config.yaml
head_dim: 64
rope_base: 10000.0
bias: "all"
tie_embeddings: false
init_std_o: 0.0653
lr: 0.00647
warmup_steps: 200
MLP neurons of a small language model. Each row is named by its layer, matrix (down: output weights) and neuron, and shows model dimensions 64-159. Each number is 500 + 40 x the weight over its row's rms, rounded and kept within 0 to 999. Numbers have three digits each.
Before each neuron's rows, "fires before" lists the tokens most often just after its 100 highest values on Wikipedia text that the model never trained on. A number after a token or word is its count.

fires before: "el" 11, "in" 11, "ing" 9, "ision" 8, "end" 7, "id" 5
L4.down437:525528482570519534473557456406537539497558442463514481465491532558491447482488536527438500510407511505492438520483514506524476474527489532578505484482539489433491528461441539554551456372476475505520428483528554519521548505560538458502515471492482529541529475488503517488443540447467480464

fires before: "t" 37, "am" 20, "th" 5, "ec" 5
L3.down666:551484519489479442545468449526556524461489462492534481536506496424543476514561544523470528443522552499495555528507446493481518487517467529448513531533481498525547541448540539477470423441449397537475534526484529504560419407487529490517453550521480459518583513505493535490458535524463535481

fires before: "ip" 11, " L" 10, " W" 8, " G" 8, "ial" 7, " T" 6
L4.down642:515506574572529450519508515538472509550515527538481471563522527529464460528468443537524480495549424463523531558481455440536451378520590520456442436548548484574524522467567499538485442483467519526502468476470442447458485521580551484529498555577553537530489468476464460549502550498517554576

fires before: "." 17, "," 11, "a" 6, ";" 6, "m" 6, "l" 5
L6.down91:549512534485460567478441539486538509519561462426503563492524498494518557440516527494616532468442522479498505531509533505519533487480482488514525561423552512465534429498456490533482518423533499442509514449461452547593510510522549475516523501461417532540499570468465465527538504497529564502

fires before: " " 34, "," 33, " |" 9, "c" 5
L8.down256:496488522550481513508497528504424527422514557548479495554599496532497507575477452456499551490523512452490484459512469555572484537471534502535519433534476506522483489491442435511466575462549548515476515480431557516470512508515482470486508541498528438478444571449559483468529441453483453452

fires before: "te" 18, "p" 13, "ing" 8, "fer" 8, "in" 4
L6.down239:525477501474477497561474457477496509486530513510460495531551447570453507541558546461447485451540562548515475514473538494468450547465473474493367491482552584535510525496531510536475539453519452481455468557446516502530521421457429475549540506516462450483510484485496506494479535499574447499

fires before: "ust" 11, "ric" 11, "ia" 8, "ic" 7, "y" 7, "re" 7
L4.down383:447486443433535481473570460480463505634514546565466533500475463483517504474496498571485446499538454449476487542446519508569529493555527476565512505514464433554559513555450449552458498491496489536490455479484536424495508522529511549559558547552532522468445451526503526474473469502471554553

fires before: "ect" 17, "es" 9, "a" 9, "an" 9, " of" 7
L4.down623:526547513446555544547408514415577454507567512457558533506536534525527441509472520469528501467510480497489555428529481498502552548481609552433488566473573503476430540497539521500511519522486551448492540562553535542512481554547540577464449492510465491491551542478468513518520549569528501508